MLP neurons of a small language model. Each row is named by its layer, matrix (down: output weights) and neuron, and shows model dimensions 0-95. Each number is 500 + 25 x the weight over its row's rms, rounded and kept within 0 to 999. Numbers have three digits each.
A block is one neuron, or neurons of one layer that tend to fire together. Before each block is what it responds to, as a language model described it from the Wikipedia text at the highest values.

Sports table headers, word fragments
L6.down164:527518464508467512544528483553476552463526453500528542501494492533513538508507558525468494494479544475493501559528496510521485509528497526469477462504469544470514488511514491472524498512521511499536507493490506492494492506524490451504498474473503510468511528501461494488475509501485571496
L6.down427:517499496501531509475510499507497501460473515499501473532516514487509525513492495513486499454495501489499451465528463482513541541467517496489512516496515493494507485527473483501493543509538532466484477509490515494475528462482491506467520472546515532516518547518500466508456538494512490488
L6.down452:500521496556492513540481488530507488488534552486484507493527486500492490516506492455505476504457505537455516505523488517494520508491519496506493560491512497525501532500457527540488478482517483510476477524510490529532523480482464509427511482510495475464508482481523502462526504557451465546
L6.down495:527507438515520486488508555487466538502516499535490510485495463470512499511501495505501519524500496519511492486512504539520484498486449529571488495444420503522518526492516478523428474486469520498510518500496474531488518543469499525531502505480498452495535495479504518506531504472468515536
L6.down579:468503544468505528500509494525504551456483526511472464508490506498470522546529497555480515462522492479501527482494543506523510491488500509491522513491481521489500466510498465475502492476496519548494492451487488525519496529475482509497478507501501528505496496498486517513481518540522464511
L6.down744:510496509470493541470523508475489486514494566499518498501501485500536463489480512509512498505471543497464525517446525492554487521530504514507486510519494529524524509511507481496500496503495454515501473522493485509496526528510511505476528473498471516506501525457468492469506500473476492479
L6.down758:519557514504506489522512486492519482464461491469546551479519481539492487481536495503493483490488463499495435507481493477516481525464534476451491546547490530518514507442481549488491509513496468475522506505483499479536490496525502491463534518553501496464535526517465503539519512545473471477
L6.down921:527511481484486499465486495455505518519520509488482497525493563486531535517508499511514492521492502517523511563472506501491457514519530448493469526522512586521520453509494510469524508491543485506460519516503448518533537481518519505509503502492542469500511465503486510508514536503473473510

Joining word between pairs
L6.down11:504529487456504499542473520468551481441501503496521496478497493502512514523534527476520487511528509532468524506503511524465497475478535506476485538479476498501495504485520503489502486512517495488515503496512532484522544504474480472499483515520474496535523515533505527486486503515495451494
L6.down124:539539544493476445539502508499506538498507490508499521462488531518520549439511537517496486523493485514490480519504513474460535482505474495518485479526534474501517482498501472452521474514491502486493507507555512500514470467456511507496522483526522527518542472511471507471514462482537446456
L6.down204:513516557513507444508536467504536527557504506489507510508527472499451495499484474498492481527505446474506445496529487542484508471530510537503448509471498459531531474472502525472527520482509479488523481542469517498466517467549535498511500483493459544503511452478499490473510506523511502499
L6.down308:544523467492548532458527503531524447498493465499485478502521490504528485504515503512483524486496501466485511502495511503508525451501456526503473564515485574490513500529517492519430489507470499483481521482496538514501497494542498504480488490515456529485495505498438500493461485526488500499
L6.down337:511475523500436539501509513477475494491496504469509517486498493521477520479469464492522490524470508508512499494485474489486480505511481490500515499495455516480505496514461511456505436528478516511505462522489505492488520487528476505473478490464558496493534486468483500529524464518555491467
L6.down490:479499525548490367494532516484474499536503552469491483526502473528522520498501524504488493498535498525522466458464453501494476465464481478507534502518530498497505480500475496529500476500498477538511485514463487476475508457471463503495483508472524485511504501527455580492487489488526497502
L6.down923:486508526517500532493525513476517521479500486474495492518535531489511469445485471553517505500522480490507546501484486501514501527475495480547516496470527525523490503535503512510442513503446474513464506517479485515540520484511544500526485480542509522493536504498501502503481486483507494467
L6.down984:515491519492489504506496492531518457509517526435514478532513464516482483497479454501558506540470536534504489512540518468475476472491509506512522488479496499455524495497496493460438484487496528477540526522528557531503494522475467497491532506499526497444498507497491536505480522541546531532

Split-word opening fragments
L2.down248:464454532472490487556505517491541459509486472530477524445541519506503483484545460532492529508545484540493490483511510471470470485518481510513485483502506468481516499491498501489417478469493511487454499451567462491498488506489504502492498520517508489512476498490512531497459531522484486522
L2.down333:458471546445528500479513485490536492534506526489497507502502481475520507465458519498491487506470453541529501484464529490509497497528487522456516510499463443515534501511469495487495454476509520511502481486505506492527507482487533475530491556536494564531505461524511496490516504498516488529
L2.down474:476484518539564484520506494523520532500498501506491511504524502526488505476497513467533549487524525515531539532497538489457481452511474495502549502539515467476489529485491533486424503514520524489487516533477496538507504494461481534523534480503498454554496506504530487506521542520488475532
L2.down476:503525501552507494502488478487472537513502474518499490541513503455491441501494525482593467497501531516531527513483533507494451521537541530468535497524478524523480497511522521493459509493516505543493496518489473524512496503517452482428489495518517461463454487488500508497464517478474497515
L2.down532:491477513525524510528497519501496526501520487515538487520495496451469485450476464511511522457536491527477503520474526481510516482481483501499551494518481429480497505479483453492498497466486511488483523466521484529522484461462498497521501516550475543501437505502518518507505495509557493511
L2.down602:497487479513540524513506513478515472460487462472503468529535464557489476539508479526487522468485519512508475484443453506518473488491525487477507514498480499487461490532503484531508511498518505495503495510483467537497452486510493468512451494491494504501499493507489492512514502468528503488
L2.down818:478496504514474519511423491495536450517473507483506453514507479494495502501519520517494460474487512488530519522517496509510500464542481501492528498496490502489482482524520490506503521507518481511497505495482511530531484489483484447474475505454488505494479548463489513483523502549522466513
L2.down962:484499489538501515491499499497512486497505515470530508533514484484489459494482493534520498503506495495505483514535489495551469495512474520547493501531439549492470490537478484500485505520485530470475495532491498556533534481495517525478461471529489544503481552502533509504517446520514522547

Spaces before numbers; "l" in At-l
L4.down57:503482520496509542515490539487523484512534518504478515545494467526481513478499497439449508510484445483461471532525496480531537513484507447510489494491473458515493507437516479470505527492564506496533468513473512493486511516470475499525495492472437485499521467506539494459478493513513511537

Mid-word subword fragments
L4.down373:504487514490482506504510505457527512498526511484487471539527473474495514494511508498499523499449470499504492499484548503450523505519501483504489493503475492499504526480459484461526493471533477530512446524459484495500501539489523474514542493475508475495518511517509477484509500457490499528

Final "a" in names
L6.down36:446497531493496505508497509499518507496473549500536538498493509479504486492498534539494473527503456471517550455449502513476551502453500519494462506499506455511537463484490464497520504532505529487495472478494516507473500528485490516506492483480497511529528514459513534521559497531497459551
L6.down294:493496489504533506550461476522485485461513541504522524516507490497516461473504499516498495532502490497471537495500529469524546514534522452455463538475492510542558473464447504500486513515549540474513478526466472488492464535548503492547518524508497494502524505496491507511497519490476481526
L6.down433:490498528479470521509531493473472510513510494495488479529548473516500469467503459493499508487515510486454476469552502478498524540479514492529506506536516441530493521516473462473524486499475502514511491499463511524510490449493518527482483512494494499475455523505539517500526454465510474487
L6.down498:488505492488521519500489471520520469520539510487530555474491496501485498467522507540531537503510493486504504505494528481497465510480475483494465502489520523481493520456487470441548505487511483484507521505509460508544498500495495508528531469495506522467467508506533488524485513523527479469
L6.down509:501533505458495509533500531515516523503476491496496490534504521471486536496503489512513522544512505523491479521477472494514509487502505502467495467536507440532517525532496452466474505553503507472500502475502471498451507518488526524498534492520525536511531520469507503485485495522485486533
L6.down740:466473532520497525503512522493525506486505456498512538501458521494514466517529512457525519491456467476444518502483527500499508477469496460496502506494509508525526467492517479509454521510468439499497488503447487486526440493490496506469519502506438562528560475470516514497525543513448517544
L6.down757:521502537492488502496524499488505502525515510491495479494481526488498477475510493490482486506500519543487509541504486517502492522460477499488480469494497370469524529460496481502415501466491507512499517475517472516492492532490495533496536498501502553493500546507506460491478493533501519517
L6.down902:483497483432510512544494525542509490523495528488506520506493486481502506460510488542512524508478499511524528493475503502447483491492520474511461514480516435474494490486489481502473498446528503496519500507488498505541512509496513466515499468522511515525529493548482506517469528501481484503

Mid-word vowel fragments
L4.down556:478489505513489478519516535484476523475482516475537510477467500526516474490493501516503530518477514569462531526434480465502534488494478520475504505529530489565499518493510489468501490493516456530477462535437489497501516548523486516512527503529503522514520461526535499501548488515494500494

Word-initial m/v fragments
L6.down40:544493484536497506544512483466540483551525450486489496461515498536493509495490488496528523482494503505524512517521552542490519511517474501518559525501488480453509514491461501492535537455436514493480517521467517529514488489519495504486472526534487516511463482531500496535525495504484493454
L6.down238:511568513510510436488513485501481511458470558445460453484518505514502516521510490482488504475513508497519524470460472479554473521516484497579502549508518483504503492506466498469511509520479493548512484502474474531502462539443471490505521501538457477523469467487555501487523517493507502480
L6.down290:484525530504498512512499496524557470533507526494464484506506428531498532497493511491515536489509493570515499497487488532476522474471485468517492467466485479480515526454507509507467528488493450523480507496487513548496535525474514482479473506548500495519464471540522512464480478472521484493
L6.down417:476504520504538458511489489513510484460487533540502517571543490489513497533479478475499484495501513515510496499523494520512478523481502542522573530509483497513475544537481499486522486487522463519467502517509468520547513489512525493484481502510514514527488507511518474489514505492506493483
L6.down592:483498531489540504527510474514489486488547504477479532485487491507480518503497488497506541440496507524522526543532517517525515503480505525496556483536480475515496530483515489555510473487493482476463521488538495540506474500481443496517509493505534497485454572469517512509513442499557505454
L6.down816:479487480503474468512512469487516538511546511529477513539525476513489480519517460430499466503479489519497493514478476492501486496473468476471462512539525531466482488495509546491538509505491534544479501477480507463503486518451469490529491522517431510496513511494535506462493572514496492486
L6.down868:494474512526501519523532489535544491476522493519491473512482468517454503496533473482505490480512487491453502531527511439492516502477466489501478516501483494448499495452479531492532493472490521491503488504494527494533490518441484522495529527519490482508513553504492506485500530518493441541
L6.down891:480527469504544491517502491494530504539484488539535458494550463529485500502501487468540502480491507521511496517519520473501509511482509517519480477519514459488502486513458437492440534515515489521531521528483509460504534465502474528532507467509476500476464476494498491519475488522527454496

Word-internal fragments, definitional copulas
L4.down33:519489487559516577463502525497463494514550492527531509495497497501460467471455468520494496470524536511513520512469498523506538477484550533493470529522465543507540528507524447504497518528457473476465517491549494460460452476502504483482468458479514469481474517453504490514524470507545549514

Conjunctions and word fragments
L4.down44:521496479483539511504477486483502534515489521456507520517522543496499490513494494493593514495520495521493478484466523514475441485487522534482503510476466551501493473451553492514489544504496509495522512535505518535495489482469479500518497475488432523443474513504514498504507532501518476523

Space before years/numbers
L6.down171:465489518509506504552490512490484502487480570502516508500489520482483501498500470552451451492508508487514497515534508494528528494478469502502424483508501536496523501478481505511462509518512457503485467532504544536548499462535495460493495518522484506474513456544505503546510529528563499520
L6.down197:545531516459483478468501540484521496555492482502475498514515491504481467497555510495508488534475515494495496465504483531472445500506543442519501454478562511519474487531514476475500539498473544492479507497466496507518491513494487508548515461508507492523497504523544466505487472500532516463
L6.down225:505505488507475468478514508525502496466465504487545495498488554493451483525508486489474512497494473518491495517539523530535476476492497477512524460523505523466463522473508445525495499481473478465483530496489502506477542528522512480477512506515509501480487476504526549476490484522477446548
L6.down229:528505482468499511519515515480476511479534495545507517470523502496491532470519498557505490520558507517525532513512487477533526446519462487472487499503508454508514519523503472510476504559475493471481520451519499468504482496537471529521517486491492552534484492532501539494532508555474477567
L6.down627:467510486470471461495507498528550498477512540506528546472501506484430529519510496509493484503524468498544498468433493466483514472497522498502466455493504592473480519463527490466453517521502531502485535504527516503504463573500502525524570489511494485498475492517520480495498500523517515532
L6.down633:489502566543502524502458515516469503522506495538516497513531488493510504483517435494489493483490498509477534515547480501491517495496531491488522513477524449507487481535486482492483541481490504480473484483508506479479494511492489516531488505464478492501521499531551486517501535469504474523
L6.down844:476524537515547477510461558476501493499517529551498482516499493471516504478507472458468500503474479509499490523552470496494515546496524489508474472463520519491485477483535489492529508491533492493504454531503503485553490513517493436516516502545482492500536457517494521528501470499488478467
L6.down937:489535517522507502540510500537503544504524535575527530493479534460451455468483489517485495455543513480501476481495463482503494513532520520548489443511543508489474507482555522494474476500514483460498456460509519474520476499511474508529483514536506503489513505505500501514514528520509519522

Split-off word-start O
L2.down33:451474476459487476496521486481516520479513499545507468529418476505519488478487476487546519489488528500475487516535515475497541481472518473519512497525536513472458494468521496517503484501484503569469455502475495495538536514521477513485486503489529520523493523492545493432489492488560500512
L2.down131:523495529440524514489494528509510496503504507473518451475468486523471465501496525506460518552476488537507482454510443526493506507514497473464483461478481526511496475500499523523503476512491485496500510450567533502498478504531535521465502470490497489477482473498489486512487466534487513536
L2.down193:535481515487462532544468506487505515467521494467521471507509524505501536491533497471530501454502509493502467477515496524476554510512541495488458479493479510478518470480554516534515501497467478472495457465535508462538491524464498507503486498514481478493520517475571517473539500545493451497
L2.down348:482543547513473486458486504520508490506521491533516507469503498441485497481535557527507515505477423555503510466489504526504507528521488480482539479472494533513533469490491510491471506505484473502556469508498501549521502484491497524521495493524516439510494483518496515521502508503457516519
L2.down636:538509496500502518509481474515513476529509494523474525518534515512518505536554493513465486493479455470496508472492491519520474443504534503535518476461529485487485483516515482479496484473502489488516472532524470503524547474498484460549499512515512518487513496496516500485508493531514461516
L2.down666:547502468523490493535517467487477516533515483486473522508527503491489501501505523515510515470525477483473476511519506534465548443469500487517464474467496508472507518480540507525516500481532473492500487529486496416499503470496513506492497517530562491516531482517532484508513473494530510505
L2.down848:520520533504487476506492452506500481536507493489489554513510484427494511493527502491520504465504468527489472495477516475488534481527517511492476507530502487519523466506558535478451499467482473505526485587506501513465527533442505491479453501506527517495510481564502513455489521473468516488
L2.down892:573511468478493527435489502518482501498483478506504466510501512479483521507479513499530498498502480481488457463501490529487501503518509525508494499503519549550451524494482512537547515538485510474480530515548485513480571512467486515504523500480487484479446490468539511499423516540520534518

Mid-word fragment continuation
L4.down763:495502512476499488492522497495568513473463515496469547487515494496509521518528510464464487497488503549459532505518498565493523490522516513563511470484470512483476519495502479522519491514564497481465512524466476467512512483501512477495462530507476510531504493478527519501460503457439556541

Month-date gap; mid-word verb pieces
L2.down283:493483477520470498497511495456479496487484505486563506500492502510554481509482470539502528508554523520556470477497545527461524452498497508504486481504489517492504473479482488529495530492508459551535496520473551480516450520519516459505496516446512520521513502503560487498471502485467489538
L2.down337:550494516485503522513506549518532489494488510527499471495515492516497478483534475521507538508511498464511460494457503463553488502516534505484506505478481497518489466520461523490479492486457509516513499497494537473455460540486482490496521518496479512497490491551478527458495503474512502548
L2.down396:509475514508525512505525540484494515497484511496484493492495490478519549488501512534533492494468501502501495509456545492465450479503500490497514488481534514509499511447494518509516493536489509478478476470517484473479470546501456499506458494482504487505456526500515512505473492537497588500
L2.down542:500463474534501457511512463508486505485487463542504460514499498486511472507467523471507534456533535526517475559490518486509511493548520507501501512451483537505492500470523520516550525519460552485517512482497536541488518526496523460508516497478496512531488508519499461479525460480531527475
L2.down711:534484501526498497476489556526498477510481539511508543493494480467512484509488489504480503479487456535490517519502520460531529493488533516522506493502520488478504491489519518507477533492499474489509473489524477494463522530528494482531481486462454491476527502485483475516519487502509513496
L2.down903:492511457518487498457506510494491509527457499497513513483483463493520486452479523498526493502520515481513475502464549508510532526527463492522523514534481508526483491492493522531511497498503538484499538507515495476520470475491524480497516455534526539465457502549470483510457514499523468526
L2.down954:538479497509511529436534565541468502489532482515518507493501477468479496435526424515543469518522493516459510488503515493486553524505516509542481512502479532506508505518500505476498501463500503462518520473502497497479484523470493503521526523514502504458491503458499538544482516514535517502
L2.down959:548496473537526529506482482484512462484470495458533487522486540536482498456513477534512512516538520529517483504493477571533488506505487495495489520468497520512487504526482536455518490487487490503497519484510495534519501515507501511516494504491471497493483556469505470515497497491483549455

Copula after subject / word-middles
L2.down229:505475503496536502525472496532448497466495465442483489502470526509500493483502445494522504462522518481485490509484539499498479499550503504518499511519486550483482507522523528524513509467488499498474506486511515515504525512484484507515481546476557560505495488495537501499501483501507546519
L2.down240:470514506482467507557467502516506483471494513492517540496469467508470533486474508509545508468498524505464520492491564518483530512494531479507488500499505579517494506509516519528470470544483539471471466474515492457537491519516492489516517501523475491482452508489532526494457531470498492522
L2.down448:473537528496503476485496526511499534494488497504487508497489479508497466487513515504484498531463482554516470525497474514510448527503515528521497452531517503473482493489498521469451476502484460487556508508528447497471509510522503486506525513510500460469474499497522517519498494476507530513
L2.down478:498515481488523506509441492501472441553496505480503512536536462478535489566483491467532494518494511508525523510495484490517527525500479462506482494583507509511459526515516506460516490485478491524507451487507502511512500510454469498455543509463532528456462500499487543502480501492502474505
L2.down482:465521502512494536471508521519542532505481445469531493494504462463481493531415490464497535485471517489483520500490496505490534519497526513474460499544487497519508496507532500510480559500497513521522459474517519464535492462430507541475512485481514511496478497502474473502504490516521492489
L2.down617:482516472518562498517478465488464518558485491437507529487508488549474504524495507511520501482463533497536464522471533449508512546540476495483503529575515466524499461474499526497501487489517510466517530488470475504492523508483475499492482478480496492481503535498506487466462487484522485552
L2.down746:486512516511465515462486464558542482543473513483516499521512495509467472513429438490505519462501514490520483499480536516513501513519529508470510526499509507509478471517449508531493521515509489480518503501510503550461516509526504518508524477482462514496469490518498509488444488498508531473
L2.down833:526483519494525513493488510503475493501526523522481535494458444485535496461506505483469491531502482508481511456528565483549525533473524560528474534458493487519519468513497485509539524458474473442503466548486517475505509539516498522459452531473447488500525500512531525494470461526494483493

Labial word-piece fragments
L4.down6:461471501499514497505483488503523551471520508492473511478500490493441472503491474522520514531457509493509510546530495465503492484504490537458493554576453475469502484479477504476468518503516462526518520506487453490514493506422497499504487528482513513493531472511511448477490470512540508547

Mid-word vowel fragments
L2.down13:481489515474525522501502483451482509538600518499509506484512492525510473490471483535482521510481501496535527545527456489515493476495467551484544510477484464535510519550476500527522472540507497490495501493494524516500523520498459504515481492486510497512480497463507554482506484517489501523
L2.down50:462487512512487515545480516507507514470515484492540448485560519490511485530515497507521528502520506511502511520505466487527476480486541464540524488506509499491499515463506524549491484495508538513478472516540511508503463499480534509522500516487469530544482482488492476481538541499483475470
L2.down180:483511503534492524474511506495485519504524471460442476496486501493475562456516546471504528496514509502499538490450518535488473476486523523497471520489518507484486519467526508476481492523524506527520485477528508545446523522477506487525530510501502477502514467498513459517469490491520512532
L2.down461:470490522480495523538469495457509466482541511473475449497494496509515530480471494502508522535486513484474488488521482501510516489506493496525486492490521529499517468491459576499500483532498446523521499473474552493476496543542500514471486503492461482531483527422496517479517520509508529504
L2.down618:510522517532505494527522544511522509484473492473489509484456499500509503535482486496492471530529505467500457493489534481494497485469542518492493547502473508524516517471487533493551538474527442461542506537530533512536505525499484514525518511480458489514524541546460547550482499494490498481
L2.down621:496514501438502498462421464507505528551484513565488500483475540538492505471502515450498530527483512546523466497534500483474489521466502535479522548506476531507542518475453494503523488479512535534520533494502464505462537462535510499474513488519476501496502503447472500455522470515495521520
L2.down677:528520522496538476482497494511498489510497476504488461485493561438560488516497486541489501477513471489489492443442489465516547504487488493535496493470523479475527495482516522553486493503526453510506470493504505544515508544522486474497516511476481509515518489549499498498495521503498518487
L2.down765:514506471506493503453522461472509518463493514493482482529528444506539477496509502477465483539533515498490498448504546479534564477533497470513526480514471514462519491542546483464526566467534531485482474513460496496498536501481462460499445497473499464532540524470498498494564529512478500500

Mid-name vowel pieces
L2.down112:511551478495528539525480498492496542521467550499512518460515505470499511533477482511530517526515533488522494466543543556537527479521513465495486534517494511496492535468527500487493508535509480482496523448470485493507472511490516504471487483512526481531512507458500474504498542476509522507
L2.down158:461486515479495505513478483477526507532482469498490523483539469522482512503515502470457481515443500544507505491509453515478510466521494511452482484513500435534503504503486492503475517534512509516529509482486491499504521537443533489524523485528507518546529475499497532487465523496467508532
L2.down183:469532491556461472509475511441452512485488545495544533496488479493528481529512483498493483532532555517519526495482481500506530481533481520491510509496478531526494492540483506534507487517502486540481537528473500481550506500486494508502498542518482499485506516486485513484481489492523510517
L2.down607:506499562504498533494535499467499493489488539506530509462504491478492456518459474487510508565457502502499489487509505490472534505543503507540483492504520533502441524501462520530517519516502517507507501483522494505482489507480505509548500481460530478513527540481478469513514513500529521494
L2.down770:423511563503475498543533552518528506464513465499515503534518497480548473496533438514532530475407500518524503467526505521517488481481486502479551512479501484522473499489506493492456508538478458499471510534462448499499514490474523536519514506524489504527522492504550499505498519499500492487
L2.down807:478512486494519515513476538528522502496500477527492493500485519485509475516490495511514549483522446523522513489476472490516502511462515529467478461528491555524481457516500502571520476547494484512551480502505467500504488501537568532478504500509456514494528511514498486526489509504463510524
L2.down956:553512492491510467511526480516516523486519502558509462506464500497523490480470513541507494510498512502501529525478513497539533482473484492511520506485495485518493471480470468487518559542482478490482467562479459518475515439471492505546516511467514463542510485541498457460515495487515484499
L2.down1018:509516507454491537519470518502473510493503525497451522491501485487489486494537444495501492510500514434504515523517486495482496484510521492482479545511504547529486501519519482482505529509456521519460499488523457495510487517485478495519561525494485515491508518476469546505472496499551509569

Word-start H fragments
L2.down38:525488515489504492475483467501545511513523524498496487507515448542498500527495529484462528506460514462501516498510495528548487483532522480519505536508516504524506473474498520502539519488488463477516484481493495524545438486489531514452506502513532491462488465505532497517471533537480483519
L2.down121:544468494467512460499500520486464545495510490486524516515509490497500528467507513547504525502520496539505496494512523489523492523491523492473496516533463501496485508478525470483529494434478490461482508496434517531501533436512501483542512503523532538514513505515465484503482462486502480505
L2.down214:508450547461521525495516479469513512507536518495505505523506465509489503507521493455537480517507485500487480481451438460450486518515487516498530503494519460510490516521526471455494506493555488490481483478503508512519473467455492501487557485518527501544510526496545493524534503499518472446
L2.down257:497564450482481523539496474549526524512455480491481500543493500501473508482494535500497515494489513504492505529493525514453527505521525519515481482489540461504512473501497452499521480524523510499522493473499477497505493477489522564534513499506480469541478479495481491498528520530501527511
L2.down395:517497541499492540520510483470496474503504458512482431532550474518494564511525499527514516481522473492511490487475532492536532514516496458501473498470484531524473504512526513532502507486528531484501484485526475487523513457507447495527532481544502509521503491486462485475481496468497520505
L2.down480:503487513462507555473501495515465507488512509530505519479525499467521498531499499492509465481559506520514522552502500423497499527538493487488453503498477515516563570491492490506479570502496472532471514485488535510508486509467481484472510532520482505513524459465491499466526535502536489512
L2.down509:449490523499530505483511490534547543499496495514475483445541458504525504506497515494526490486496517499484523487505534506495523499501534535552479531540530442497530485501507505504496498487514498499501489506477495473495513480495499478487505533513523541509490480481486508519507514444511449507
L2.down803:461498550484497482526476502467488474460492486520475544533496482500546485483485493495522507482511494472511535475484483500483486522487483549476483507497506513498548501494476497451511507481477519468504456490498493537487492493494516487517507517525480530537459502493482534526579554468528487497

Mid-word fragments
L6.down25:496502469515473499475506534526558405454493505482553518480493504521529486483503497523485485503519508469495460496487448492531514502512575507525503508479497518556480467405493472504504505488498515479487517497471516477518500469530509486474425512534530511532482471486546483514531549479477509481
L6.down38:466566507511503484550475511547488495517468459487513513521539524491545502503518509483486531469525513506530525512493468500490528506474487504512467509463525528522498454485507488448533498483498544464489507487488511512522511510455495487526536475508497504522504518496500504485462459500506512469
L6.down180:457487543526491479470501531471503495477467490497499524529491527539482482510475508527506498478527472532489508460461486476500540486521550477516487434474531490550487524487466502494527488517494478516455512463483520509516506474476539487492517543457472519520494473495509509484486503495498461465
L6.down276:474492452477470521464493524479508526469493512499496530517519480461543480492496521504501514509496511471539532529490536484488530528497478508520485471487513522508467467490500481486518519478504539519535520509467494483502520519476507476547516507509481504497554468525534462502445482500496500474
L6.down355:501494482532472526505490523475557498511487503509528512536495493518483492474508522487462497491468504515491447493535512485465494510540507510489503494517511569480465490545477502509496511498488534497501492492536516479502526461508478493494482464528521501502513556529470500498528439514457522484
L6.down561:488474527501515529488527485521535509511497520465512554454515534482505476548495480458522514495520481515481495512466502518520512479481477478507465510491459473480526464489465481499489492490521504475517502497554508463475490527565495489525526490500466514481531504459490519470491490514499487491
L6.down953:510452476481514492499477536499522450507534505514484515485550491495469483484518503505503517509501484470503479520515533515511497473507552510499487497448457505485433523484473447471508541505516502490483501524502503537520525526552487524521472480458497555481488527507521478528513476525511507494
L6.down956:516510494515543499499509499502467466518463515499493479509496528464467492507509466503512511457505503462460500478501484508480530449488509482473503464494508528486545521483475517525499512536544499558457495496525516536502474458530480507528549524519469555507494456497446516481497465463505530493